Weights of a small GPT-style language model, trained from scratch on English Wikipedia.
Size: 12 layers, width 640, 15 heads of 64, MLP 1728 SwiGLU.
Architecture: learned and rotary positions, no biases in attention or MLP.
Training: 1591M tokens, 8692 steps.
MLP neurons of a small language model. Each row is named by its layer, matrix (gate and up: input weights) and neuron, and shows model dimensions 458-585. Each number is 500 + 40 x the weight over its row's rms, rounded and kept within 0 to 999. Numbers have three digits each. A neuron's up and down rows have the sign that makes its largest values positive.
A block is one neuron, or neurons of one layer that tend to fire together. Before each block is what it responds to, as a language model described it from the Wikipedia text at the highest values.

Description: Organization name heads. Final word of organization or team names acting as a collective body, such as Ministry, Administration, Commission, School, and team suffixes like -ans.
L9.gate70:496456520509475501490483541507504492458434504595478510468505503476550506572476528518511536502449478416480585498555441563502500440466576547434478522443491548493524448554462436516489501498501513647483512441492425527442420494482506481524546471486535487527538574438544524445422482408483472428478500542446473530553425565541584466450482526503536526519484534490551427477450509499469503508546
L9.up70:505516484501429481536452516538460483489464591524486565540564477552474507557499504562572532467572488520491438533520547496502472507494434523534516490554510573521493471504456509542480535474460520499515513530559530528537508556461425365532519491475509525560510525458486504527452395435452523528505476525510498553549418514466532552468445449456510420547508475487529571499506481576471529574471
L9.gate159:539447451433481555535460511549493506481433507436401559419555520480475553547513528516506570520574617485492506445496482495523479521523460555528509503499518500507510507493466419484553510543502488479475459512503428459549462532507534502499506497502484537464522534512486483465421573559511442577440523514461585480487503454554496452508536531524585528450556516492472510499508457452530445546503
L9.up159:540421529424448537567497542451535530518483501564467492592527521552512484472445499449416531416518508545540537446484483547530526413469485430435486541474502504560510538490474462410461469404527449508445573524506543531531449562461505465574482575366463462501479518431489520475497515537456532496454529493547524508532535527542561481486477504492543502437456539479471445528481468501507521546493
L9.gate170:542534480521430556587521423496484527452541508561521514498481509456489580638444444517466460526552519506526450490482557506491526473511479432477499422526486551565466498518465511465525477503502509475566488456550477486534411557561519468536502566545412547506544446467536554509498565499543509559538424528485596474525519416526506437405477540529582511493567505499492455469566492503489553543485
L9.up170:554503544480506542554532538493456457533503535534474502505464548517469408539459497494520528507465538519476483536579481486463560536445419441392504527479499423509557459475422442516434530530532460562506546470416505481519446537468521463462461465512534471550452508521526526506485523517510479463529487443544498462464444529464527493477505475531502541488605517426493558490504491519456449569501
L9.gate327:494540578467510537499456494485542533444495429495518500519554493482530613487503412435469489573486474457491515459493537482470556503612426494546462494525465517503491525480578540570483501478479490522491448473518450502583498498480508389454509509484501467533491489518525525575452531536483555541489520505449489443496510537446530478511502507501513452483454631558449546461521548482496406577493
L9.up327:549511436547446585489504423463487448508523498582428457541490433495558536513517499442491535533552436441532483512504516431508488501508489505481529416494543535531514549478514507547494524544475483411468524487493488478474491542537496528523554557523578467548486476547477438481567532466515545440497534504460521500564556489469596443428492510440534466352495482527484503542444578480588471519460
L9.gate807:540496500465470478451460493524566473492517510549547522490533512475466540518503538555498456503532527522540496519582416508509517502460517544513510622493442541515448476523514484521533566425515486510487481519484450482484467515435492537556557534491488531474476483510504556449467466446562476492555482523522479453409555461489418486477503469502469532528555460487525516454481504471511545512535
L9.up807:549488481514527506550481460519486443527506519545523464541481493520458517540485476566486501492503526516469515473557479537571537542558564532477529524530411532544589553513485482553483488518455438536548461513525408473470431450531476551428491539520483547470526504510460506451462478466457481491552512499547528434508505474515455505535505525491500507490491512535460505529514540499462456582563
L9.gate848:460448505506528576456460528444474548567544518487481497538519521482449412495546558464531466497494475467511473518464521533559508502551519424505567447511491564510463485478355460447508487512516478468529496612500522528486459464468524451508511530555547500502431496540495458554503529478497511481519486474630483527547516467538560440458584424504537540468565465501570533544405486440469541491504
L9.up848:415497453554493463505460521483541542571494537475489406499470422542448515513517470505497464558512482559497539532413545524469540525488554540485494416544506484502488521509515514513522506462431531424482573519501495483522465450487544629480441522481472440543468546524420535490471500481523472509454574502523520521511566435453480455493507483495519526509456517491569564475478502505496559441472
L9.gate890:503443589515504437511450470432475461497519477512461509522508507444590524464507456499505477509516517511469526490399453528466489457490451408532487541487471498571503531516483485492552479471469462482493457576430480495548526493551521517460527494573503587458543496483539485427467415411506471505567504519477481467515417504478623493559437483481565440491490486478468554484568513525500467502545
L9.up890:496562517544573499489485565453499486513447452458514490571467507519423498459511501516564432503460528491492551464538548462499505452543472481463481477546512514535453494605487517501468478531390482511458478434592495474496453450497570501539537559438431503450493424551464486524470524500473458521492486461554506580502432525487549479499520530553507511482479541472514537507472538497460501571473
L9.gate972:512546474526463525511512477548510468454508500457497499430520556478529416581516522513435456497518549456559438487476523528508477531524545520506531452484512534533531504462442490501497464462496539476558485502493505614446418511542517502521558465451483512512532481485515489478425547460441435501471461493546487533474516435562489500485500470529517510474432572434495471520550550450459558546488
L9.up972:497450462502526537495460502505530464478462436590555498492416425535505441515539469423478393498549552486537550493486508567488468518464484550483542489492455499545508441530412478513530457507436559410464542487505502544525479575507499470484405539541557495437511519556524508509471540463534431554496416493553502431472481530469470500467476502476484538473466518468505507484487528482400511516486
L9.gate981:472502484520568540520480448406425487420548532503517501518457541440489484545544493495510497486504548458499559447489539586482508554476436505528526505494544596510524448517456478490464515472460437458498513536489491545544502466505440485503473494449465470538538494475539597494487497500518490503499538504469538487521501505532471406516549455494487482505469508436528514524540562484563555432421
L9.up981:501490494456546517503466446418509505421510443512491586489496449473444515524483515563474407439501491452514549475555571528465491560557506521524524492538527589545487484439534457546520535468530498444463522494505503542543537536438520500510468567496516480525558467473507529479467484452504476529524515502498497465459534463437503487462440575484545536460432461496497479486533459467502483499498
L9.gate1006:513486470607546509455540506527481487503469485423511529507486434459475510508495544489501458536495450505577544508498552515470488500539542565478471629542532526529529471427506531492606447554455480439504464505434517496553458507475521470466519501496496447440525491436557513561487489507550432495508511422489409564528488471502501457457522477555470463503467478434441509457604526494473476453486
L9.up1006:454485507473557508458517434589436440473550523531584466543420490447495534471507455492459470480469501507488479496575528545478522489485563491568542498465486515533485441501474543540471424505510518411491528536541433438443512543515481460484537499473490490497499535531471528505516532462525503520538541440469441461511494432477492464544485536514499499508460390464496489470516516481539524463479
L9.gate1152:548518530491462539491476396498465484489467525455492497511561456564461457518557517509485508475536499548486477524448550499483543496461525401510442446514545510477470466534481493456490594476436502430488495472466578508505465554515509452494541538531505511482462423482517541544468495473500484528529585474537459432538467414587514419519481507428509486480547569448544536567531470496589530477486
L9.up1152:533511446481538496514461484586464476491482531563560556467479523514457530493512517604453507510500534476522562533498533574460508512446538443538523454540510552522539560552476485476520535541417469480447526458471468592506573451436451516510548530511509492491570473542535475433529586568531516481551524492504484463516507517519494466467512446519509524487485420442496467516569481500549551521486
L9.gate1365:530517446475473505487471469459519491468498526465526591562499489498551511511447471475510521445498505508575511549476545534487502529536488483439587505502491526604543529496487434464509555503538435515453581522456491521502508570587529556461489502601492500505469483482495494497518509499515492450503417460578571442566608513493474445562468509492532460465590485524532544448560536520429481457469
L9.up1365:441590521501482528486537529539568472446532518515488555432560497499506497515506491509477544461556535432506535461502564530549514439499504507489554499485487434552503540489474411473463478472455368521419486502518443559486550454472550529500502483512569495446439451553561531482541574529481438536531450496549526482462597535564511489576527562535563501491539473440452490562502590459509532442497
L9.gate1367:514555559483511470527519556526483474501515561452516466553461510479555509458521445470496482496504467523499486496528471557513517545459541588469527438530512500572516495476500516476555500477458458526382512439462500514574530527552554523490491529523530490541459466547523438505394457485510579562549499542508504537460472529485529499476506488495528480516422504434529496562414498524482489561491
L9.up1367:489627525495576516522514499511536561501516498480448523529569496480591374463546480481538479424578435475505550463504429532573532469481417443498498458564505474547604499550504511440519448539490450435464531518492525460535442469458590477484534489582501563445469497471523484467420527470504506500578467520500517518496489489528515492473540535476546501532520550445558479521454459499510447513531
L9.gate1453:505458491459519515439466505517500481449455568443462538585552411486531450554429471473435531523508478538516496499490488596497408460510520541441553477464526516516515516499492523561504429494505509499498459496474464476541527505526538496524454518556542500432481499491540479491504497491504485514555452444477510490436548522439499547544482510522524504513452476450504496514501516463493498576544
L9.up1453:482533536459508513500562552517507491511478564515500536456481494436538492501535497491488490541579530483579537487506520478510452480555495506489475451435584524550468470543425467479484514546531506521497559472508514564509479515464490524437513571574462488530435483552569439522530524508482530494529570533505554617476505451500450549530499438544553536550498574480481507478507488487483513483459
L9.gate1573:477484496447520510517493470589512455461505474492570438526574500517436422472461411498420432479507520480593582468443497580482540511521522519492468559413528564513544511525551443487431469474480523514472536488533470519462477454450509501532512463568496424526476447491534515529476506534529402495428525504471572520489481435521533460532441444422515541553505528476509529457455482452472549459499
L9.up1573:505485520428515489490486516534486516493521525461455512529439458514569490532506489536512504512527520454511516500494501494552508478466485400528490438496491585476522475542509501568514509483493464446490531490450492467510487530517457566530491596486527463473560471488586480465502493434472628458500540493550444512466525558482610451520563402409516445523468515469515451509549503397463479529447
L9.gate1708:533440505532468509481516589509486451472484519380523490527543545479489502529448510516455555486536565481454465455494528529480516494496534498474498568488513476474520434569437530554508535486447538519390474529516466474486467443576501485445498554478407549441481501494555509493559504479394434508485453537456539439501468530506460520560625493554495474556459470473484489468490463531494545515459
L9.up1708:497552555557502515436518469506470498463525514428482499564575473513543535500423518489456537470514455521527585446531504530602437510560468528506467482550535448508564437537455538468484477532440551492478503501463477513618448393494477507504482489526489469516518583493538491489434462390452498450549441436504549484502540475445534478543501511603502468535502461476515487522471525529493548449474

Description: Organization name endings. Final token of a multiword organization or proper name, often the " (" opening its acronym, e.g. Food and Drug Administration (, Vertex Holdings, Venture Farms.
L5.gate414:486515502499461567523512539530534471533511410459524515499479456436516447561523543520484465582521539526531520493491462579517478569428455480532476455519495518473511567434489460538471511552542500531500504466476488522459490510500470504460492541503508530510511472513493492503518557558497545507518492471609521499525484613523579506478534503529544554419465535542589516520408470476482502520442
L5.up414:512540450505505475544467478551503476475553520403501546505526440403467463532567528481443557479478413495513440481498473488519475440458497513425525488502460542521520589470517493509482465489460479451558490495527462497524540542507462509448436436542474530459514488440487506497494557545524465477438484485563509545538475573495507471531568520552523494497453548512459546453484468462538501547531
L5.gate446:567515556467436489476547462479512540558512561555553475575532414529548533478536489507481466474494554567521486555399515484472556501468555404514575494478561592558477442511502489531540437493513540571475490513481515496584531505513505515472479516420508533541524477504448442520494502469577475588457576483544469556451471420490565499475497446496522525521490426477517454489528527435525504482550
L5.up446:509493466490495458595458503489531499491509559477486462480557441508439486548521427453444454387569570567507524552486514555556487540490558480505463582547533462530505515512454518502498541442459406549538476482537464542502475473503494472582466503513463482567429529501516515532514477584544451447451525492464502469468535505485511520551533568489468475474489411518503563521498499540469495496494
L5.gate569:465499460461547487566439522496520547604445484530556448553487439505443500491541525506452409478496511590529505479510545493478483533496491511509453579468491551531520470445492421467510455470467551485472549473482527540518469475443482558459504490502500495432440483448510495500534493527493444533485466532535523514571543413502516493510515508446496513506477499496440410521537534514426477563523
L5.up569:476506493499532573419521490461541516479466441493502534516469516453465492443542569489494511457461488545491501563544433426523572470525523578489487508456413484507499457500478544438477450521558568479491521440451494490567556603563532566531535496469479521433485476488418527492556510499533495516443498499511478517558517393505451463446508525458531529459484526487445470437459563419481524463544
L5.gate627:560421420474577521551440536468575446503508538549486472440551476492482519477447461507487461412463482472520526522554483503531517504485456533477478481583494481545551470520503478521496584544464506473462568493502551508586447554442508559516541582550423543508564462515451554454608483497487521452569483523496480445505577498482498514518453419496536520456546503486519447594563522447461518462555
L5.up627:515487474513554468495512444447425475509530495508496533461514492512521444465505494472511489522496502507478536497525572517491499492549547549516444490482452455534548508471533541455500471456567412413528512501485533488479541487499550532516511542541534453513471497456456510458539489460510470536489505598480497480530641525519470461511440489495506523571486528487464369527546437463517438469553

Description: Clause-ending commas. Commas, often fused with closing brackets or quotes, ending a complete clause mid-sentence, before and, which, who, but, or an appositive.
L9.gate2:478427524468581457488500479474482563532492471497496458495543510527541493581562504496511440448469515483518490511435506487508505488432496513517503495540563556511520514451490418518466553495514486445530503479536432510533598554537520463462498459494584430481550546521486563533477449552544550506561533439486495502398506475460558497491515509515536504512528460476468483540488474496469509517494
L9.up2:467537553485490470477480483494474513538466452462534489501533427574514531542480472549529506470574457479627491447542483603551575526459536500587533494503525487516519466545478451568489532483478477505495462493587529535498560503542495521474544497563544459511529484573555448492498477500510481609493496462543479478435570466531456483435484480532583487507495463522588503495490522487554473504468
L9.gate324:469535480535504545497481590532517467570517475469525489480470479526501550486466545458567531544471472508469555487536473531482528480445624518558466505494467582491568531549495506497526485541563530456514499519502466543500577471482557559389525433519454540552447491490501494524450469496485513504458530435527556517486487464418485447509477456542511502530499561480525533552566532587474525556434
L9.up324:560534525494534528496435527472513511538494519510552460472522511474561515523550531454441445535499493499552520500522477553476496562602502437457528434431550519500527433463414519543498477514472463466477464437496522432496419510492489534471533513501562480539455479463540540509509507461503540483474452505485522524451486544527514510439498502390476501508503574515506496419504449468481504448521
L9.gate375:461452517492510507544490487459512550485510435504499525466511460567482473501486495457514466464485503504540499498568556536553570487504503493439397536479560594503530508567532519504496507572451470468521490421574459474484530483473596455565529426578523507485452489479484501556385523546487447499439545552495497515531548530591512475524497503465580529511448478551488554517498523479496514561584
L9.up375:466543448437499466446518566485520511557499478488508526476511474442487473507469471489550454445563492569462486575520534523602603531491490496512540507542537534516523456507547481533529520435520458475524496464525456506579579456499526507455428473540480502513451525467494551518483512507553564527483505491455554539522506486502526516537485510552519454492497423483477497488562525466482508414571
L9.gate377:494484480517436570508529498465552545527568503591516516477510576461439467526502517548472508440495493501480510421494508518505552531534525486529457469474480526462529446488461481476481510518555476441469528447505483491566484457514523446425519577503498550498499536478559542506522489534537503514469571553563439481479455456492550514486554502457524509461499489506477524493456487500501462533479
L9.up377:453513472453519473508443499456492454528533504509564477499537418487473531580513511432503589467510520470485469483442514454506541475528548441549464410564447531517401517516543474537540513354497518508506571412509479442456494451540487545487538514552468467520507486554543533488520479514515538467472480519520509460536497406516521471561456505529460517512448506518524528540596459522467489461401
L9.gate516:507502495516433585549489464483470480497428464581449473528482516522487513471567567510553431534466477511522490496493471490544517458523420492454494516481427472576474475499414507488584467525470570461535535509392478442512492510511458507487488544509507477469523508473480490466515536538471489472508491523459519483462519506417517437526571522462465477506537550523599517546523506508498476449471
L9.up516:566559537462471504538482441564465513468515470573489523443436538549459530522460478466513551493511529538494488509498472524492578523561509577499594514459443513500501530484439510485464507465502561523556525477458527459484480570462482478502495487494551457471533541482495538538490466517465438459462477462461555477518530560412481577518491421473484510516491450532521494553562561426515471545486
L9.gate570:486517559577530492433471432455534471446518505543471509546452521517435511541440505449470473450544555486506532560489467487539510514497511505557525427533387539505478453584491465510515564534474449442540484513478553472518506516460518400486541450581500519422455467430500493515520508540501488450503573501485522465450517495529493524511579442442481537461516420473515537472492463504507562469400
L9.up570:544491430509559571444561527527493522583558545545485508587488511554508547536489491495470469470506530478534501492555509529514437519511450489568499489556476522505550470475432485525539582568456454479514469447452497572470439405525444503544478452525532488538523534532547546504469525527556484508492567498543452491500442447504475498474477549548551500485498512482458486513550511478441499486489
L9.gate870:476518520560492546510522488445445488487498464509564568492507584505503538515450477514470523578509523506486449534521528504557504473493560498434447505467452599466498512491527516517491529437512501492523478523471488530447483546437533394551531478447449456504536486471495516536486581531551544463497551497500530426482478525533482475529500541523505481474488456518530469537504537569427466518510
L9.up870:430519515476538491517502537394510478573523451517467529543525526517485475478475475544546482554511584596470467476451520500569458490478499509406477446451423561514490480465476514573517602479502493558531471451502504563521506518456435478447544473521471517487498458501523453521507587566451523507432507489530551502502514536428518483514432507513471474539470495475538524518592417512458517511501
L9.gate942:448541529543540526494520520577509506481514488501512502568504476510475498481520534475500528508526479474508600572527473511573512508424456599481502527520390597473535463436469475515495517514519507528482504472504552505406511475457488551524523519507513486548514464519578462575485479467477558434520531470403483529532489476543521476536549565465473496513480458386526463509496443465524451518461
L9.up942:466504560495526497432579504464505487440461566517553517467472504489512494461462543504485481540476520484497501482495520437579515526500495474433521460499514505515478483468520517454442536544514485422520589530450513542500476453502508426479584500505529513503469496517501437525431623605467413541460586579445513496531464574542506523485532511458476522494553455497495528487526543514559538480452
L9.gate1100:398495539501451481528524481409475525519565554524538531454504504500512505519529577525541518519551503484548495487543575458510529504444500509534452504534469520485519516580481504473527509498455486449509462455557466558544494468489526505537546472471553462486487540453484491538453525533473501463563545504545476535459608401480458505473524481493555456494487442449510489487489557489462480588469
L9.up1100:466502578473495551565419505547494473556413503519586545530503458546511482483420480522568535534547499424445520447497439525592455498526492539509454449510499521561505522482521531503502518527482513462478437504519385519502554462445505424517460552572507540493556486500518530496519452489504584589518558509494576538473430529614518549408559505469571490448476545549466589475502508509479512527460
L9.gate1106:426549530565470525514454484506469496465485432481560511572506530475553502454531486456495471509491535501476464496469438560558513521419487453463496547474460530461557474474526539546512469519490529449423460514574485514430476406511444594457470478546481480503491454479584533515478481504445468483452464535553536546532563623503503497483570520466530559522484527481544517588511531475503562441466
L9.up1106:494521496521517488462448507484434510532483560550479554502576606537447479525524558528509510500485519529498512531531489569487595490528511488438492594496509516515603502460465463499458507506516440590555675511448441524463485465519522562453493525522499463529464509481536482583460522532471543494497538478476516492533563477464510519461501488508457485582514475522489512499495584493502501484400
L9.gate1154:474469550580518477455502522522456453505507459571484543562490599542415562492510542480432486476479521557476481462458460426545494516468546414505507483529432568490525495513512502489553565510499483470457481508533505488480558452506551472497489580444530517527479531528529524459516529522493522560455555512456590507492443529555463484461497425543413485455529520453525482478454501546491553499528
L9.up1154:506523495488451432478500453517591474494542568492510513562459531515599477482507484470534502540561539494543485528533467505469462571541470488515448556440544571501515494513494527497494512507512530407475422438501491495444538505480527476516477554445569501502485432442478434481572480477466466515526492531505559543405462465473438481459542489492478446487485470496485495525537417456494454509440
L9.gate1244:459450541462378448492451557462505481501506565511588520421450508529521519501459491544444473529482521472433500519395388500498459521513547462472514439545474500443533457480529466466567473457513506605568482476471543527463509559489515500491546534453416526519503465524496556545467555481568572485479514485446511509406547533477499470443512485454529481497432497490515504505448540580522576565503
L9.up1244:434486495470447474465527519469426486527493437535566423440499470517520485456480556515466423497460539512484554571544492426506444510473559521495460507533494470493501536544510521488536580509614519516549483528500540492489530484559522556540468584551477547494508500510535510536417477475451523512552487548444459488518549447529505499496409523502609454407526398461583479493510541517497501499532
L9.gate1329:524475515505570530501466490517482458527551547534473446467541460481523481467500505428531532482496491434434485547521476454550438477485512507492452553501475477486513502438587480445532531503527442536427547476500541491531472486492480506517486400484538528498559498486473482524519508563469446494474485498512564524448500461539481488555513426477450479360514501482472472498553522521476494605574
L9.up1329:501491486498459505504468524516525483583505531459498522453481567487487523519508466507471511460575521477549513490554515497505443536513488536551524410493435467521506492523500479528543472455472523472536530553476499428554509522461439446570406476475510502474565435534518472507526593529345537560538534512502503475420453480483472443510461462529598376408542486488466495467522458576471510517439
L9.gate1565:437503574524522517515449554524530462483480565513519472508451505565431443461510485534482470466555489461507487410477534434475406476521541504507454542510488524493528539467381534453582486561470455555443450512525481499567432501530556467521505523478542487507579448498491474476559448496448458579504455532557514485521536472480512595509492530544495479502529487563504485551494533544499463520466
L9.up1565:412566540500464510573466432433518487535443545500479584510492493547473541473521518541489449467526487520514572487430557473556550533488472453464433503486501563535492510478519501485507570547502433568493482514561444577479448483519463537542526511484487512575519446461472513551519528482527567459541561479495522488456521443506504483479582496545524508456483450536492526538572533504462507532541
L9.gate1609:513570542468488517505429443514472486473514505500450521524501472550536457559531450472560494511576469484498541482458545569497509481540527523461440505510496538477510494449477484562556495575493480463543451542525458509447511437433448454507487592515595465591506421520564530502492528566506421489503506478471532512494494570546517474459520481451513404448562531507534490498486508470497475440497
L9.up1609:466557515476569528535527500483566487538493515543529461472509491541524518500500497475542454473564470472537456462499542558478494515489493500479454519582487525516547491471452527501490477568628502463519492517562458514542530522474509504482488512577540509535515547519535460491501535432534556464444469518496431487553479504598518556469537493506533482493475497442477464502576543535551437495470
L9.gate1668:409486591544554524492535519543506487555586531538465481503572467507507455476491577479455529483492509469567466488536529464482586519511532510546538501461474411505528480443570467532548504536512436540524517447586457526540529504553547475501611477452551479464416459522539551519515573522507514548545541467536459475434456484488537512481485499482533450537463424473488536543517484460546470571495
L9.up1668:499421493445538518499508466518517508525537501464468614456535531568506450501494494560503468534496550493424490484524519526569500521532510394558523603514577521576479486499498462466462472482582459402422536596536538478452548458500523450500557496457504446533562518477494501490470443482487440535517510533472470535506547500533554536529633425480532484495480495485436555494507457512548499535507

Description: Clause-ending commas. Commas closing a complete main clause, before a continuation like and, which, but, when, or including, e.g. "through the 1970s, when".
L7.gate1283:406540503468472452491542541441465505479502381562532520465447425463498496527499498464457485494516488419477441520494471443584452527468522535524492553489447536505484502499459447541556455497535554456523527520426558528557464415437540484509494533507470501519448520468462486506524522516528535554498567472481429527525570500495537561532477537485506512512443490525522553470473544528449492467504
L7.up1283:483525510474522555502500422556472464522501572476510529535509468515493509519523494566487514537515496534525467502486496545551511449524543496553496513521526503503529527453507566497489481563474404535451423470515468517506534467472486533432529552535508430500518401469515533522504574601503461505580515507507511545503485508484537528438566461566467457484439478510508515508488479493476502564434

Description: News outlet and agency names. Final tokens of news outlet and institution names, such as Post in Washington Post, Times, ABC News, Port Authority; weaker on role nouns like envoys, taxonomists, secretary.
L7.gate1682:506531581443533533511489522449530450460509507474467464532464451484511496532533498509490505464492503504506510478497555607559446429443464489507498460480423496495586461465569469551437520475489468428461461482504438457454552496497489494515466448524506441518507524461503593552494578471458571492529465540517472466482510497461487412549556556502494529487515577463507485462459500516573537431494
L7.up1682:498494493444553518472472540536514483538464466524504506481448531510511537510472605531488467497495524515610507494570569558476537558487491571540558506554498490465480484474480452461522534564489517571485542475518450506492512489500570549462540548435463482513541558513502520441422569456438527545466515486461526575464493495487483490472553494564520491533475431502495512520530524480550527498418

Description: List item separators. Commas, semicolons, closing brackets and "and" that end one item of a list, often after a long or parenthetical item, e.g. "Der Meister und Margarita," and "(1612), and".
L5.gate621:429481466407436437482461534462543455511509462496488508425490494553503458468502481523485471524529544512471466498477458450549460572548531489549499415475448442558527513528528485509371463474579511461529503520440550517436522480469491489467494605502502448543492480489578523482511485472471471517446444474457533564394484454516507515480480521552465491538476499521495519497507468430515516543426
L5.up621:490509484571500523487504518488526536443506524530541506534455473510517420522491498490483528513558556527513494482474529552481484535454491536478545450556474451502461500490526488579508442519529468503449414558524502480434460490480480532508531461520512528481497451452639442523448526490549542491426481482503499475424564419453446565471500506509495490448484613476453494554475576490502462529508
L5.gate1336:518451459514464450475478488471486460537423475489525492491484451506489468477468564484501561471543475479512552489407478537532524494600504459508452539477515385486507486518538476571457557493570485456520494486480580486444488467512523408482539488495623390477494493538503459547516538449535435514447503509423527455507533511517503515546542525457528512480498474532483510492464512505475485542462
L5.up1336:497534438547481475567542461478505476457511478546516503521510432530419461488521512512527480446508503509518507470588521467512437510522467496563468491474488443597530405489476491515577554502456498458468481504531524587517459485551538577523480528511485518532554477462518479536481472456471524471521494488536521522475511487546516482545497461544541514410452407535533493537509361541488504489475
L5.gate1341:524434626560457400499433481474570499462560487545487433494504450496580434579502464501491474487579391512486504520538533481504477447557585496504426512372445428488490464526520470423591425463523532514535491590501463433553530539556461445513452577506512541495575441424482480513538531511542454538478497464524532461483465489506511517487504481586536454496444462511459525467524513515504513449456
L5.up1341:447562540533485497511493498541542496565497526528461539522522552490458485463498554459473487505524538521436529517480463489538504471464509502494455488495515499531500524466466415556561507528530497511512454506411521400511438467495474512522548463574531445516536430476535473545538524562563510492511503540459538514518476540436461502450582474439507517449485459507437466517523483541502560565456
L5.gate1354:542493517477429545515560532541536488458505506583556488451517536535547505458443543551475540520565495533447609507548484520461536513537470531423457505494475479509525409475548557479547555508479544529535511451484457499503476414515489539566488497450565451571474480525503593506522479536468444483526477484542482500464490510575505482427538494550546477466492496461480547528433500493473508514454
L5.up1354:435539472463449515557469477419553542502483547487467465514487444506478519569572546472514469446501549498430494499474437525569505421526411544539566462447495433505570453467476459469569518546510536507487482525404507487486488531517505562464479551426554502501458415543468459463495492462503490515522553497489491478485480559534462569555538508472510594512479423453554488442486445511496521546497